Weights of a small transformer language model.
Size: width 192, 7.59M parameters.
Training: a variant of Muon for these matrices, 125M tokens, 3815 steps.
MLP neurons of a small language model. Each row is named by its layer, matrix (up: input weights) and neuron, and shows model dimensions 32-159. Each number is 500 + 50 x the weight over its row's rms, rounded and kept within 0 to 999. Numbers have three digits each.
After each neuron's rows, "fires after" lists the tokens most often just before its 100 highest values on Wikipedia text that the model never trained on.

L5.up360:486489489501518534543414485523515470511509465550547467503509483444487358436503482553496569537583446498518478511416502472467431489435536576489484481479491489509500586494508519399488490423495407567426567494512676503537468563451493506530430443594549478460579415431454503523534541622472449525476488486593587489459497478452405569584534524495454506539530457486538454456536478545577554540584
fires after: "1", " Be", " a", " was", "2", "pe"

L5.up651:489547543494533474501479503480424529472519496368466398520547494476523563559511457536492438493541527586529561442469503432503488486438528515452584510487485535499508510495487500480565517558583536471476471509448638550492466504539557482563534497533530505503471427443543467426415515499454432480529426505481462473380533502482665385550513479444358446594535518508587497443495545535445516539512
fires after: "–", " "

L5.up127:342587494485449511504458460464511535510548495545490527492509455539420576535523411485460545512512455439520583413552408550439515492511580525487541540444417508554520598544559520453539524529536533498437505386461441573417481471565607473515461587520449601524524485453525498510504448457504446518484540549500474439441502511520493504582542505457519391489498524584497373424452458476506490493593
fires after: ",", "agno", "S", " P", " p"

L5.up240:434592564476439512574486607469562514479464539483510440532522630569563508577422559497502530541650528523530441523494557442531491539526434542507423431459498475489522431573453589443553508492451440412544547461508512477504478512461542561542434576494476462564499501511577471443527497433466563514536496438499470455597495449450534546457496497507527513560483507578502510541485510378408470415460
fires after: " ", ",", "1"

L5.up318:478451462512494445506556544477533446526477559459402462499493531528483474511480511458473438514504469480475407427563542535478559527488581509490445466456437543464555533512468513551634483506517481496547537491500553463550484526521555505476489486568497545432496500515559505545470520562507408456408475432519472557591419465431406559507513431499481567547389590569501471461596670512539548487466
fires after: "\n", " at", " in", " on", " located"

L2.up596:467432615515532461556434502507644541488506478509476541510483478470483434494528451568488475570501462600515490448451495494452616538431519447547496522477537427525423463516528518451457466530519561482488492451439550473460467463527531438520476511488602553438490518638500486393435485542444409545454452497448533507522539386524502565445469480561474481490488560529496507464536549447397519419514
fires after: "\n", ".", "=="

L2.up185:566472543492491448609466491479567473482485484508474443484398479457519545498531488561482499494428516532510421492442459442449453547505561449521507539485519532516527523461482430512498480607495522459522518459407522527543498516473489484456601463442430580513524480509470485428551402526542455604473569456529530456586514473402499435533524477574566450518488447467442520424508547597663465480566
fires after: ".", ".\"", " singles"

L5.up620:549552542545518518541558466570491534542556489559458517586562514371543504607415433382449500562408521544549432528432461529571492493503465508580491493500497539488473460442415450578472404470485488489530447508442517480450471553481572545437501523535515507576521516526513544495459484520502564396465551515499419489549486436511602449395476455502558468403506577483442498442540535485533400440462
fires after: " ", " June", " October", " May", " February"

L2.up658:527412518499505437425451445487543479495496417499552557455446579521393409596549465509481598474508530421523496500458567442489458478529489565522412477411524531575469397499545572586524489456402504478452525482426501546432535520548556517510579494473417475411463559533531455586506518474414591461530520410530516443507537516652566573452465486473557442552497558513478500531518425480359498437547
fires after: " Jr", " C", " Men", " St", " G", "St"

L5.up62:473519551452468460428426554587494471562499560499507497480538513520510527523459516423552532498540617414471525454487489581511476449397521501506531512437477461460426499451475459563484415507452525514484510512478442438538491485572506445496443547527492534433472491554540573451489528460472462490452522538534527511496515496486563513370505528511448587500441514547486488430456543506414520558516
fires after: " ", "–", " Ka"

L5.up332:539471495541493428503534486571485459545514486398584528479412524504416439503537580420590548604527532559455471387572509456427484456466548533550513498525512527515418525442472528499468418577569522549436452436581490505512485502481535546511444519459448457508497444606532400472556482496446512499493455525498565497491430526553510452470560521431421479504542511541452579513491481521458551538543
fires after: "\n"

L2.up574:517478552543507436501481508490567510448466540535479575536426578532493351478463595515581524474469507477571472431572518483458486494573509508483429541478540515513465527535549488450477586478456466461618468498442385488389524509514493459439395554579493482511636556501590543496474473442577483482496521502516501473532478512571519390487503437460526457528435463448543494496445525542443528505537
fires after: "==", "===", " ===", "final", " ==", " Total"